From a checkpoint of a small transformer trained on Wikipedia.
Size: MLP 1536 GeGLU, vocabulary 8192.
MLP neurons of a small language model. Each row is named by its layer, matrix (gate and up: input weights) and neuron, and shows model dimensions 96-223. Each number is 50 + 12 x the weight over its row's rms, rounded and kept within 0 to 99. A neuron's up and down rows have the sign that makes its largest values positive.
After each neuron's rows, "fires on" lists the tokens most often at its 100 highest values on Wikipedia text that the model never trained on.

L5.gate1094:40 60 60 54 53 62 60 65 65 50 76 36 66 51 67 65 49 66 50 54 63 28 46 63 57 29 27 60 47 53 50 68 63 36 46 52 39 54 60 46 55 50 47 38 29 46 55 29 36 44 49 51 46 51 60 46 38 43 45 56 30 48 45 66 25 46 46 63 53 40 52 45 56 65 51 45 48 16 64 51 60 48 41 45 40 65 38 47 53 35 36 77 32 43 30 48 36 50 64 67 56 37 48 66 49 43 67 37 54 33 47 88 35 61 42 39 61 46 45 51 55 51 59 53 57 67 52 46
L5.up1094:47 60 86 56 41 53 69 51 51 46 59 46 50 59 61 53 50 50 44 25 65 38 63 60 44 58 56 67 48 70 54 47 46 37 36 60 43 62 46 64 36 46 49 50 43 52 55 46 28 36 67 30 43 37 51 52 53 23 43 47 55 59 40 46 11 58 58 51 38 56 43 44 65 63 56 43 45 17 51 48 62 45 38 40 51 36 52 52 69 50 55 36 46 43 50 38 25 70 71 65 60 39 59 40 42 51 52 33 45 34 41 62 28 72 45 46 57 56 55 51 50 54 37 35 56 66 46 30
fires on: "0", "7", " Per", " per", "2"

L5.gate832:37 56 60 46 72 43 46 59 45 40 41 55 68 54 74 39 43 52 31 47 48 51 58 37 47 29 53 38 47 50 56 37 54 59 41 37 50 35 67 57 19 55 63 54 53 49 57 35 51 38 79 37 49 47 57 44 50 56 48 71 53 54 39 46 46 64 61 25 27 50 54 45 51 59 69 66 51 44 40 62 42 32 25 51 42 73 57 44 37 59 34 45 55 61 51 58 55 49 45 51 58 41 69 39 62 38 35 49 74 51 56 42 30 50 29 31 39 57 57 49 57 55 63 31 57 54 54 59
L5.up832:49 44 58 48 62 35 66 45 54 42 39 48 50 57 28 63 60 50 45 80 29 42 28 59 54 39 55 62 47 61 42 63 20 53 51 49 62 42 45 40 87 51 57 46 52 48 36 37 47 40 52 65 70 47 42 47 32 58 39 51 54 59 59 27 44 49 49 50 66 53 27 44 37 70 53 48 49 54 59 54 67 76 57 20 54 51 38 51 56 64 50 49 55 52 50 62 54 28 54 50 58 45 65 59 52 42 70 53 61 52 26 44 34 38 50 60 71 38 50 58 58 37 53 40 38 52 52 35
fires on: " a", " an", " the", "s", " it", " she"

L5.gate1211:69 64 46 55 46 57 54 63 39 62 77 40 49 42 57 37 45 30 32 36 47 52 46 42 41 67 44 49 65 48 34 40 37 59 56 48 43 69 50 44 58 38 58 57 47 68 40 64 57 47 60 56 62 47 44 39 35 49 64 28 19 40 44 41 40 38 47 47 43 68 55 51 43 70 47 35 55 33 55 63 39 70 36 51 47 75 49 65 51 51 51 38 53 71 62 41 39 55 50 62 31 57 47 53 53 65 42 50 59 69 46 38 42 58 54 36 52 62 34 55 44 56 60 59 49 46 49 40
L5.up1211:48 75 45 62 68 58 33 51 56 42 71 65 58 42 37 53 36 47 46 52 54 52 51 67 40 37 36 59 62 40 38 69 45 51 48 18 43 57 70 48 39 48 55 57 35 63 61 50 56 64 47 53 47 64 38 58 24 70 55 29 52 47 34 48 50 34 40 33 46 41 41 53 66 44 45 42 60 34 58 51 50 72 47 54 56 55 42 60 35 55 43 08 55 57 47 42 44 46 45 88 57 52 53 66 39 60 66 57 53 49 39 63 58 56 19 69 65 37 39 33 38 65 55 63 38 31 37 41
fires on: " and", " |"

L6.gate1042:48 30 61 40 69 39 48 52 58 48 27 39 52 64 22 41 32 51 50 43 43 54 40 66 27 62 51 60 55 58 44 39 36 34 45 62 41 47 43 65 37 62 56 21 42 48 41 46 41 72 54 56 56 65 34 51 38 58 54 47 44 40 40 27 41 34 46 52 50 50 60 64 49 53 48 54 43 55 39 62 45 57 46 27 29 68 36 49 54 59 68 40 56 48 33 34 38 55 80 43 39 71 44 16 31 49 31 45 45 29 55 72 50 51 47 51 17 41 57 58 37 28 55 38 46 55 50 65
L6.up1042:67 61 35 72 61 28 50 40 44 28 60 35 68 46 54 51 38 43 51 70 48 54 41 59 40 59 25 58 60 39 37 55 41 42 52 56 39 45 61 38 52 68 59 48 28 58 49 56 51 38 73 23 49 25 59 45 34 57 56 46 47 68 49 42 44 56 55 61 89 51 62 56 51 53 52 31 56 54 72 49 66 41 36 62 61 47 31 46 22 39 48 46 39 53 59 50 57 56 47 36 65 61 32 49 70 49 60 57 51 61 55 60 39 44 53 61 55 40 66 82 61 37 67 40 52 68 43 62
fires on: "\"", "d", "ed"

L6.gate1067:45 29 54 49 38 60 54 39 36 53 40 40 61 43 20 44 52 57 36 59 58 38 51 50 58 32 41 58 44 41 55 51 45 54 51 43 36 51 49 39 58 67 56 49 61 55 47 46 51 79 66 63 40 40 36 45 31 43 30 61 41 49 57 65 27 43 39 75 50 44 56 43 61 48 58 56 29 52 51 32 30 31 72 43 62 49 52 43 56 44 50 73 48 52 46 53 59 38 84 67 59 52 59 53 42 44 62 45 45 63 36 36 55 45 50 72 29 51 57 43 77 49 55 65 47 59 59 32
L6.up1067:67 42 51 67 41 63 35 39 36 52 38 51 55 66 43 28 60 44 25 63 56 22 51 57 53 61 45 21 53 43 51 41 50 47 34 40 72 53 69 74 30 48 54 49 61 51 54 52 52 44 37 41 43 40 40 61 37 45 86 21 65 41 64 47 53 67 42 52 55 55 33 56 23 22 39 59 44 33 40 56 60 44 48 51 63 28 47 69 59 46 49 43 50 38 55 57 52 33 42 38 45 51 24 46 52 52 56 58 53 61 74 53 49 45 38 59 20 61 44 49 66 49 59 42 65 44 60 42
fires on: "–", "-", " ", ":", "1", "3"

L5.gate1168:52 31 50 33 57 37 28 58 55 48 39 57 58 54 43 29 46 37 50 53 57 47 23 62 42 59 47 53 59 36 45 47 52 48 36 37 44 27 48 49 49 56 41 60 49 60 54 47 19 57 53 34 42 64 49 49 59 44 72 63 49 44 65 31 48 47 55 63 64 38 72 26 59 28 73 65 44 67 57 41 49 39 44 55 54 51 42 61 29 24 67 51 38 50 49 61 44 54 37 54 62 31 44 44 38 57 63 79 49 68 50 39 36 62 46 55 46 62 48 58 46 53 65 58 42 54 69 32
L5.up1168:51 48 51 40 45 54 47 35 44 43 67 33 58 53 47 73 24 31 41 58 52 53 42 66 61 57 69 34 44 57 57 58 57 59 46 53 67 26 41 53 41 50 50 45 56 43 36 65 47 69 36 42 33 59 59 50 70 48 43 69 56 54 40 49 67 51 28 45 46 45 37 61 57 34 62 56 55 47 57 52 31 67 38 55 35 72 57 37 57 50 67 29 63 68 52 60 58 34 60 54 58 61 49 56 57 61 63 44 79 33 47 35 33 76 56 53 47 47 42 53 58 47 42 65 62 49 51 50
fires on: " ", "ped", " |"

L5.gate1509:34 29 86 35 36 55 56 30 65 29 34 42 36 61 58 49 33 51 62 38 46 44 35 42 48 55 32 38 52 51 50 48 57 50 49 52 55 53 46 39 55 49 53 45 44 44 49 62 45 57 71 63 52 38 56 43 67 75 50 25 32 61 59 45 58 45 52 62 34 53 44 57 59 30 40 61 58 32 46 48 36 76 32 61 36 53 61 71 32 51 47 47 33 77 44 52 43 56 64 32 51 68 42 53 45 53 76 57 49 66 59 42 70 35 67 43 47 52 52 42 40 53 47 51 42 74 46 38
L5.up1509:63 37 52 44 35 51 50 46 58 11 65 61 55 56 54 57 47 46 60 49 53 51 43 36 44 77 31 34 26 45 44 57 32 39 32 37 37 40 51 34 47 40 49 69 41 58 22 49 54 58 89 47 68 39 58 60 42 53 63 49 55 52 52 56 70 56 69 69 47 36 47 52 42 41 43 57 40 60 54 55 55 42 52 53 59 63 71 52 59 51 19 43 52 54 41 41 45 39 45 53 40 78 54 55 40 44 50 54 47 64 55 58 81 61 44 59 30 44 44 41 42 55 36 38 51 62 66 33
fires on: " (", "2", "1", "3", " ", "-"

L6.gate128:66 65 60 46 35 35 43 66 47 24 37 51 60 41 55 61 45 50 39 67 71 33 56 54 56 48 49 52 46 24 45 47 38 25 57 47 31 51 22 52 67 58 59 64 60 58 72 37 50 38 17 65 52 61 54 36 60 65 42 40 52 59 35 45 33 59 50 55 78 51 58 33 40 57 73 27 52 24 59 31 43 60 56 47 64 36 49 47 32 81 59 56 41 73 51 44 54 52 26 46 52 57 52 66 54 46 74 35 58 41 56 47 54 41 42 65 59 62 59 43 49 48 26 49 52 37 51 40
L6.up128:52 39 47 24 51 61 68 45 33 34 53 55 67 40 56 30 60 43 44 26 55 63 59 43 36 53 59 49 74 37 47 57 48 47 56 56 49 43 59 68 56 59 57 52 53 57 49 57 60 37 51 67 63 19 61 43 61 48 50 54 52 27 74 54 45 43 37 67 58 49 56 36 60 43 26 35 74 26 50 54 63 36 58 52 54 33 74 47 56 62 51 57 51 51 44 30 44 87 39 56 41 59 53 33 59 47 47 50 52 64 31 55 19 52 42 48 54 58 55 57 62 47 69 50 58 26 66 44
fires on: "2", "0", "5", " km", " m", "3"

L5.gate547:65 58 43 27 38 53 34 35 56 74 65 48 54 49 51 60 44 54 40 57 47 44 63 61 35 43 42 40 67 46 72 52 37 55 45 25 25 54 44 67 11 49 41 46 42 64 51 48 61 44 51 44 62 39 39 48 31 40 42 40 26 43 53 58 43 18 49 49 44 36 44 77 52 61 47 56 54 39 57 44 64 50 60 67 26 45 30 49 34 29 43 60 61 50 56 34 55 54 49 58 58 60 46 57 58 58 20 59 35 57 53 39 43 56 42 51 61 37 58 58 57 69 55 28 50 41 41 41
L5.up547:37 53 51 62 48 44 44 48 50 56 52 45 70 31 73 68 45 51 37 60 48 61 52 53 51 57 50 62 51 62 87 52 62 51 60 37 44 49 55 64 61 55 39 21 59 64 33 75 56 56 52 58 46 51 49 37 37 68 81 51 43 53 41 38 37 54 47 53 42 47 28 88 37 53 62 55 40 58 52 55 43 60 53 68 44 52 16 58 56 46 49 52 78 49 47 50 49 53 54 62 73 44 61 53 72 47 43 47 47 48 44 67 57 51 45 56 67 45 60 45 37 60 61 50 58 50 39 39
fires on: " and"

L6.gate235:46 40 38 47 38 42 24 42 44 46 43 48 44 38 46 34 26 32 41 42 46 40 52 42 61 51 44 65 67 50 17 59 19 41 40 64 31 54 55 60 38 55 49 42 60 49 61 42 68 50 65 49 49 64 41 54 47 45 57 53 48 64 40 41 31 40 53 54 59 65 54 31 49 53 50 47 42 62 54 63 47 34 46 54 41 50 43 34 69 52 28 45 70 68 35 35 67 50 54 77 64 41 43 47 44 39 54 48 61 30 59 51 64 52 46 71 51 55 64 22 74 43 44 48 57 56 57 59
L6.up235:55 12 48 69 42 68 60 52 21 46 34 23 77 54 52 35 57 49 61 47 79 74 52 53 58 48 40 42 40 70 23 60 52 47 50 36 52 41 54 57 47 49 65 35 60 50 44 67 64 35 50 30 72 43 44 46 39 39 42 73 40 48 47 51 44 52 39 78 50 75 52 53 61 63 30 41 49 45 42 62 56 42 67 50 69 53 52 61 55 57 30 42 20 57 39 63 51 42 57 52 44 50 57 51 55 45 55 25 39 49 50 71 23 51 23 71 55 46 56 42 65 38 63 41 43 46 60 44
fires on: " I", " Para", "s", " My", "I", "What"

L5.gate1056:46 50 61 53 43 40 56 63 38 60 44 43 49 50 61 59 33 56 55 42 42 51 57 66 33 33 47 71 57 33 58 50 21 39 37 50 54 54 55 71 44 68 46 58 60 45 66 49 54 63 56 88 42 57 46 52 47 42 62 51 50 48 51 35 52 52 48 49 59 48 56 43 63 47 32 33 50 45 28 35 32 51 65 54 63 49 57 46 56 40 55 43 53 62 56 57 35 47 65 44 59 61 35 20 59 40 37 68 70 61 64 66 65 59 33 79 53 36 49 41 60 49 34 54 60 59 66 22
L5.up1056:61 49 40 45 47 66 70 53 53 57 52 43 40 70 42 54 44 59 46 66 52 63 43 41 41 41 48 49 64 73 60 60 60 42 51 50 59 47 32 50 46 74 77 49 57 52 57 58 60 53 50 41 76 65 49 65 38 47 99 51 55 35 77 44 51 67 53 40 44 50 60 65 43 47 46 62 40 39 42 34 47 47 42 37 41 40 45 27 28 48 68 49 49 56 59 62 61 45 41 58 39 39 38 35 42 54 29 71 43 42 45 65 34 51 54 48 41 62 45 32 42 54 41 36 43 51 39 43
fires on: "–", "0", "1", "9", "pen", "4"

L6.gate703:46 22 43 56 57 53 53 70 56 62 62 52 59 48 45 75 44 56 51 54 48 41 55 32 40 59 59 40 37 56 50 29 64 28 29 51 60 46 42 56 70 62 57 34 38 65 55 52 40 50 50 50 56 52 46 29 66 62 49 40 75 51 36 53 64 56 52 61 69 47 56 46 39 41 50 47 40 45 46 59 34 40 41 16 57 41 49 42 67 49 55 72 47 43 35 61 56 55 44 37 58 57 45 68 58 44 50 53 45 57 40 64 53 66 50 42 64 31 51 44 58 35 61 55 45 58 76 46
L6.up703:72 60 47 45 55 47 38 57 62 55 64 69 44 54 33 38 41 61 53 34 38 67 52 33 39 50 59 52 54 65 32 36 25 46 33 51 38 47 52 59 57 59 67 47 25 41 35 58 45 43 36 47 30 45 57 41 45 33 53 24 52 58 39 65 72 44 60 59 54 58 41 57 59 51 42 72 41 78 58 55 46 34 61 42 54 42 59 51 60 50 55 44 56 52 51 52 55 35 49 32 70 60 50 86 36 76 45 55 79 56 43 53 37 61 35 24 42 33 52 41 31 52 30 36 72 39 73 46
fires on: " D", " R", " Ch", "r"

L6.gate1194:48 45 70 30 79 51 65 47 57 69 70 62 55 58 74 42 78 63 68 61 42 51 53 51 82 67 42 66 59 40 40 53 39 42 34 59 72 54 44 68 54 49 25 51 54 61 33 65 52 74 74 64 38 52 50 29 38 50 51 68 32 13 53 54 69 40 61 48 44 56 68 67 44 51 44 50 56 49 34 31 57 48 39 57 50 38 36 69 57 35 65 66 45 43 52 36 57 28 47 50 39 77 53 34 45 46 54 46 44 51 58 53 53 52 40 64 39 63 45 51 38 54 47 21 67 48 51 61
L6.up1194:54 40 51 45 68 45 50 48 52 46 32 46 52 62 62 47 42 50 39 50 43 47 59 59 37 63 52 62 55 50 27 28 46 43 34 35 68 49 51 35 46 53 75 35 46 52 41 67 43 32 62 44 49 41 73 39 35 30 72 38 47 32 47 36 55 50 27 54 33 51 50 55 57 54 53 52 47 67 45 66 72 46 44 50 71 51 56 33 43 63 61 48 15 53 51 37 50 38 34 64 66 55 67 62 55 25 41 53 42 61 48 46 51 57 38 40 34 53 63 48 50 62 52 51 45 68 50 56
fires on: "ed", "d", " U", " Ru", " Sta", "t"

L5.gate1235:46 48 61 48 55 46 72 51 51 48 47 42 75 53 69 48 45 49 67 55 60 64 50 30 56 61 32 45 50 43 62 47 56 38 48 31 37 38 86 74 46 51 50 53 51 53 59 51 42 67 51 49 44 57 62 49 56 58 56 41 70 24 63 34 40 50 52 34 38 66 49 39 37 49 43 59 49 56 37 61 35 56 53 36 39 41 56 51 63 79 50 61 23 63 53 53 42 61 82 60 68 39 53 40 46 22 57 58 48 26 56 53 44 57 66 44 40 46 51 75 57 52 51 59 29 79 35 28
L5.up1235:64 47 70 27 47 59 49 49 42 59 62 61 77 61 89 57 44 51 67 47 56 62 63 42 42 55 51 48 58 54 67 45 43 38 53 26 44 26 56 47 53 47 53 32 61 48 47 36 54 58 68 62 41 58 54 48 58 46 50 58 80 41 59 65 43 54 46 51 57 48 55 60 59 48 45 64 57 62 46 42 48 54 58 47 24 47 64 33 60 54 41 46 20 65 59 53 37 53 74 55 59 66 57 45 60 56 38 74 73 45 50 42 53 54 66 52 24 59 50 64 67 35 36 89 36 68 34 49
fires on: "1", "0", " was", " its", "ed", " from"

L5.gate799:50 55 30 51 60 35 52 37 54 31 36 63 30 51 45 43 46 42 41 57 57 25 56 53 38 78 48 83 42 53 79 48 53 51 51 56 59 20 32 62 37 35 47 47 53 82 57 61 28 67 40 64 55 45 58 48 47 42 55 48 46 46 54 47 48 40 38 46 61 51 29 34 61 68 73 53 55 72 46 61 38 59 79 59 49 56 27 54 45 38 57 35 47 46 70 43 25 20 62 41 43 60 47 42 40 69 53 60 53 54 46 59 39 64 51 60 49 32 42 52 32 50 48 45 42 55 45 54
L5.up799:43 26 22 63 50 42 34 18 48 37 64 48 39 42 60 50 68 32 48 57 35 24 64 42 48 47 24 61 66 41 66 14 46 45 47 52 50 31 39 61 31 38 62 26 48 54 57 44 36 72 38 49 26 61 48 42 63 24 47 52 66 52 68 62 45 58 44 32 65 54 49 45 46 30 64 55 53 44 46 50 45 61 49 50 40 41 20 38 59 38 67 52 42 46 82 47 45 27 54 49 41 42 55 49 39 34 54 53 50 54 51 58 57 36 54 64 53 69 29 39 39 30 50 57 49 45 54 53
fires on: " F", " |", "f", " f", " ", " the"

L6.gate621:52 41 62 21 59 31 59 59 44 60 44 58 38 42 45 49 44 56 45 59 58 62 67 35 55 44 54 36 58 45 64 39 44 50 37 47 73 41 47 34 39 57 48 71 68 61 59 74 34 49 56 36 41 30 43 93 54 65 42 58 54 36 35 41 33 54 47 38 50 25 64 38 73 48 60 47 49 59 45 50 43 54 48 57 61 39 31 47 60 60 55 41 33 37 42 47 64 53 53 48 69 46 35 60 49 35 80 60 62 39 42 48 46 39 54 56 54 46 45 60 40 62 56 52 62 34 60 56
L6.up621:44 62 56 61 43 55 51 20 40 44 29 66 52 47 55 42 55 50 53 55 48 45 61 50 50 27 66 67 39 46 52 42 51 50 57 58 62 55 55 48 36 45 43 38 49 45 43 31 42 26 56 34 47 56 51 55 49 49 39 49 49 42 55 61 68 45 25 54 49 39 59 16 78 43 32 54 56 59 51 61 44 56 64 58 60 50 21 31 51 53 30 42 55 48 48 38 51 73 61 44 47 43 28 47 56 42 48 31 71 48 44 37 35 38 51 43 55 44 44 52 55 48 62 34 67 15 50 36
fires on: "s", "d", "lo", "z"

L5.gate649:42 22 57 53 60 53 37 51 41 67 73 54 66 59 41 55 76 33 66 32 58 55 52 54 52 43 54 37 68 49 45 31 74 57 83 53 43 39 59 56 44 60 35 58 71 61 34 47 44 61 51 35 48 63 58 50 65 43 55 58 69 45 41 33 47 68 30 46 70 48 62 71 43 55 44 57 26 46 67 50 38 57 59 52 59 49 28 24 54 49 43 49 31 54 60 48 27 52 65 53 56 71 53 35 39 24 53 52 54 57 48 42 53 19 81 39 27 65 52 45 32 27 61 64 62 64 50 49
L5.up649:50 40 45 40 35 66 43 55 39 51 62 45 64 48 62 63 68 37 75 60 45 73 46 44 59 46 44 46 54 44 73 42 31 52 40 48 35 30 40 31 51 63 58 43 57 58 41 39 32 33 56 55 50 65 66 46 68 37 56 29 60 37 49 44 74 59 07 28 58 69 40 63 54 43 40 48 48 43 55 42 54 55 50 52 31 56 55 37 52 77 51 64 74 70 67 78 54 44 47 59 49 49 52 40 52 31 41 72 71 53 58 55 46 45 74 41 54 36 35 35 70 54 51 53 48 69 58 49
fires on: ",", "1", "0", " and", "6"

L6.gate499:55 52 57 64 40 59 55 53 52 53 52 45 52 68 26 46 66 42 69 43 56 50 51 47 55 52 35 67 39 45 54 73 30 54 45 62 27 55 49 57 40 69 30 50 73 54 46 59 53 49 46 50 48 56 46 44 58 36 82 59 52 47 36 65 40 35 36 33 35 51 35 34 69 31 62 22 44 57 59 29 30 75 38 50 60 47 61 77 48 37 76 60 35 75 34 53 59 53 44 47 44 54 50 50 50 56 50 68 49 58 34 71 32 44 42 44 53 45 62 49 54 24 41 53 43 43 48 63
L6.up499:52 75 53 66 73 66 32 53 42 75 57 42 42 49 45 41 54 85 42 43 40 49 44 53 45 59 61 47 61 42 37 46 71 55 53 47 55 53 38 68 37 68 54 40 36 36 48 23 40 71 50 46 60 67 47 46 59 37 49 48 49 30 42 55 61 66 55 73 40 68 50 52 34 54 28 49 73 34 27 48 34 62 53 63 74 44 30 55 58 58 61 72 61 40 40 46 66 64 54 39 59 76 62 40 61 53 49 40 58 49 69 68 52 58 54 51 49 54 48 74 76 51 40 52 55 63 46 57
fires on: "s", " were", " opened", " was", " directly", " held"

L5.gate560:49 37 34 34 76 39 49 61 46 35 50 65 64 61 43 34 47 60 58 57 43 47 72 49 49 29 49 46 47 48 63 57 51 80 48 38 59 38 48 42 61 34 54 30 42 49 59 57 41 36 48 50 47 33 52 69 60 55 54 56 51 46 37 44 36 53 38 53 56 59 45 52 43 46 68 61 40 31 35 63 47 42 33 70 40 47 49 57 49 50 54 57 68 36 70 61 64 56 78 62 28 57 77 39 61 65 37 33 58 57 36 74 37 53 66 51 59 27 43 61 65 59 62 58 31 33 36 37
L5.up560:44 43 40 39 42 57 48 52 34 63 44 36 49 70 40 64 69 24 73 47 45 21 66 42 57 71 43 47 38 50 59 37 31 64 52 46 74 52 47 59 61 38 35 51 58 46 37 36 59 24 35 41 46 46 47 34 45 66 60 52 64 60 63 48 61 37 58 40 53 44 49 39 56 55 34 45 55 38 66 58 48 73 47 41 48 59 28 33 48 70 45 58 57 48 45 80 18 63 64 46 68 54 30 49 60 33 60 55 43 45 14 46 41 37 57 48 54 43 43 53 57 58 41 38 61 48 52 56
fires on: "7", "5", "0", "1", "6", "4"

L6.gate1344:81 41 58 43 36 44 17 51 28 68 39 59 52 38 53 72 72 57 24 49 63 35 50 38 67 44 55 60 63 62 32 52 43 47 27 39 37 48 61 59 63 48 79 53 63 46 64 53 35 31 46 58 57 68 31 35 63 54 56 57 30 49 49 51 66 64 40 67 64 48 57 52 63 25 76 50 54 55 52 40 57 77 74 51 58 69 52 53 42 49 55 56 63 46 48 71 44 52 35 47 25 62 41 46 43 36 54 48 44 46 40 47 61 63 57 49 53 39 57 53 41 37 58 76 66 40 61 53
L6.up1344:70 65 50 54 40 29 43 67 44 71 58 32 71 44 34 59 26 69 53 30 63 48 57 63 72 68 37 53 55 38 32 58 50 56 73 43 39 42 57 65 47 53 53 43 69 60 57 65 72 51 49 70 36 79 39 36 60 50 65 40 40 28 41 46 52 35 50 50 61 32 41 66 44 72 50 64 67 68 48 67 49 59 51 48 55 60 42 51 27 70 52 45 67 46 37 45 52 68 55 58 40 33 71 60 30 63 53 58 66 50 39 39 58 47 31 66 39 32 55 30 67 38 50 57 45 54 59 56
fires on: " that", ",", " and"

L6.gate1226:67 51 54 63 42 34 40 57 49 65 23 63 66 64 60 49 43 67 57 59 46 51 78 32 51 29 64 81 42 43 52 49 48 53 46 58 50 46 93 26 58 49 45 79 37 51 49 32 41 50 45 37 35 38 77 55 53 48 41 42 47 49 72 58 60 47 48 57 71 46 65 34 41 30 46 67 66 42 39 59 33 48 47 49 57 38 57 28 54 45 48 40 46 42 37 59 50 45 34 50 65 55 45 46 42 35 48 77 38 55 60 46 65 53 42 56 51 62 64 37 59 55 50 59 49 49 56 50
L6.up1226:56 54 32 42 59 45 59 44 45 43 35 25 70 45 48 30 44 77 43 66 38 53 51 44 36 46 45 55 57 57 44 56 44 48 31 58 66 35 68 51 57 62 53 60 34 45 73 57 67 57 54 27 53 36 35 51 47 54 40 66 62 37 68 50 60 66 67 51 49 58 56 49 33 40 41 66 49 41 40 33 57 33 58 53 51 47 50 35 62 51 58 39 78 48 38 43 49 55 52 43 58 31 50 41 66 49 43 55 62 58 46 65 35 47 33 53 39 60 69 38 47 41 55 42 53 37 60 55
fires on: "1", "3", "6", "0", "2", " number"

L6.gate1197:56 53 77 45 39 51 55 55 56 61 45 40 51 49 48 48 55 70 45 44 47 57 54 44 26 41 45 57 29 37 37 43 57 52 33 47 47 62 67 52 57 61 55 54 46 48 46 49 53 50 70 28 56 49 40 61 56 40 52 51 42 54 34 44 50 53 55 37 47 63 54 66 27 47 50 49 31 50 39 62 28 50 62 66 33 38 43 30 68 60 30 35 65 65 53 60 57 72 58 44 60 71 48 34 71 49 47 56 60 37 60 81 51 31 33 51 30 69 53 66 36 50 37 38 27 52 52 34
L6.up1197:49 47 59 42 43 66 56 36 25 51 52 56 57 47 48 40 61 74 42 37 50 53 76 52 57 56 61 65 31 62 42 54 65 32 26 50 53 42 40 35 46 60 56 53 38 53 45 53 31 52 39 44 65 50 35 41 55 51 65 55 34 43 43 32 24 42 36 40 40 62 61 41 35 59 42 66 52 69 43 39 51 61 77 48 43 48 48 41 63 72 43 46 45 44 22 43 47 65 64 41 66 47 44 31 76 62 42 59 66 36 44 47 31 34 61 42 65 35 40 63 62 33 60 41 37 46 57 66
fires on: "s", " that"

L5.gate1305:45 38 51 49 59 74 40 57 53 67 53 35 73 46 40 44 42 45 46 58 37 31 55 72 45 49 43 56 64 41 54 39 49 55 58 51 46 43 43 58 43 32 53 59 41 52 36 49 33 45 44 36 60 46 35 45 49 68 52 72 69 28 61 44 46 60 40 39 44 43 61 49 72 33 22 54 45 25 50 49 53 38 61 67 58 57 44 46 59 54 56 60 51 65 44 44 43 47 55 58 52 48 86 44 57 41 58 34 73 54 48 44 35 52 41 61 25 50 45 43 46 48 50 49 43 70 50 33
L5.up1305:33 30 72 52 50 70 45 49 55 13 59 26 58 52 48 57 63 41 42 43 62 22 59 60 38 70 58 58 67 55 48 40 49 59 36 42 46 44 75 65 48 55 34 24 59 58 42 32 59 49 62 36 62 53 71 68 56 62 49 50 56 47 59 36 61 41 60 35 56 57 39 55 37 39 47 53 67 49 54 35 22 49 41 34 36 59 33 49 41 69 46 55 49 40 51 43 48 64 48 44 35 35 55 35 36 60 63 53 51 57 41 64 38 58 44 50 46 54 31 57 56 65 54 35 64 67 44 43
fires on: "0", "5", "7", "rib", "–", "."

L5.gate104:54 60 65 60 49 42 40 38 16 38 49 75 66 15 55 43 49 44 51 55 45 70 65 28 60 43 58 33 60 37 54 42 65 38 32 60 38 59 56 45 29 51 80 28 70 43 57 74 54 41 58 41 33 42 44 70 50 45 56 48 54 60 45 47 74 37 34 67 56 48 39 77 46 66 63 41 82 67 59 59 58 42 81 58 40 66 21 45 42 57 34 47 70 54 33 51 39 59 49 40 58 57 50 45 38 52 54 52 35 42 66 49 49 44 41 36 44 38 45 69 38 28 38 48 36 67 47 44
L5.up104:44 53 54 57 37 43 52 25 42 58 35 42 59 36 32 56 49 67 55 56 33 60 44 49 46 58 47 30 48 76 50 65 50 44 49 54 44 48 53 47 29 48 62 54 54 59 63 44 80 49 40 57 56 63 45 47 52 57 68 20 37 44 33 41 55 44 51 27 42 33 50 44 50 50 60 43 57 51 37 40 59 45 56 64 78 44 39 48 38 56 42 64 19 54 45 50 30 47 55 40 52 45 53 57 58 35 26 65 51 46 68 34 48 37 58 51 58 68 45 40 69 47 71 61 63 32 48 44
fires on: "s", "z", ".", "as"

L5.gate1148:30 46 50 49 40 32 53 32 54 38 33 42 36 50 55 54 23 43 53 60 57 49 41 35 47 37 42 60 39 53 36 44 57 53 51 55 26 45 36 61 35 47 23 54 62 34 53 36 41 55 41 50 50 11 63 39 56 36 36 52 37 50 56 32 40 62 73 60 50 41 48 78 57 59 41 46 57 30 50 38 28 53 39 64 48 64 58 53 54 37 44 67 35 49 49 48 63 45 52 51 38 47 68 60 46 53 41 53 45 23 33 66 67 59 34 53 33 50 59 61 44 43 57 45 53 27 47 29
L5.up1148:71 40 53 47 54 54 73 43 59 54 43 60 62 52 47 48 61 43 33 39 39 67 64 54 64 61 71 35 59 36 57 51 65 35 35 34 51 53 40 33 45 37 41 48 46 54 48 55 69 61 68 36 42 43 36 58 52 53 62 39 57 51 58 36 66 46 41 51 40 55 58 55 72 44 55 37 49 52 73 38 59 42 70 47 59 51 69 59 61 40 51 06 45 53 55 74 35 52 46 68 47 64 47 63 42 43 62 49 64 64 31 66 49 63 67 33 18 63 45 26 80 59 52 52 75 34 38 43
fires on: "–", " (", "born", ".", "-"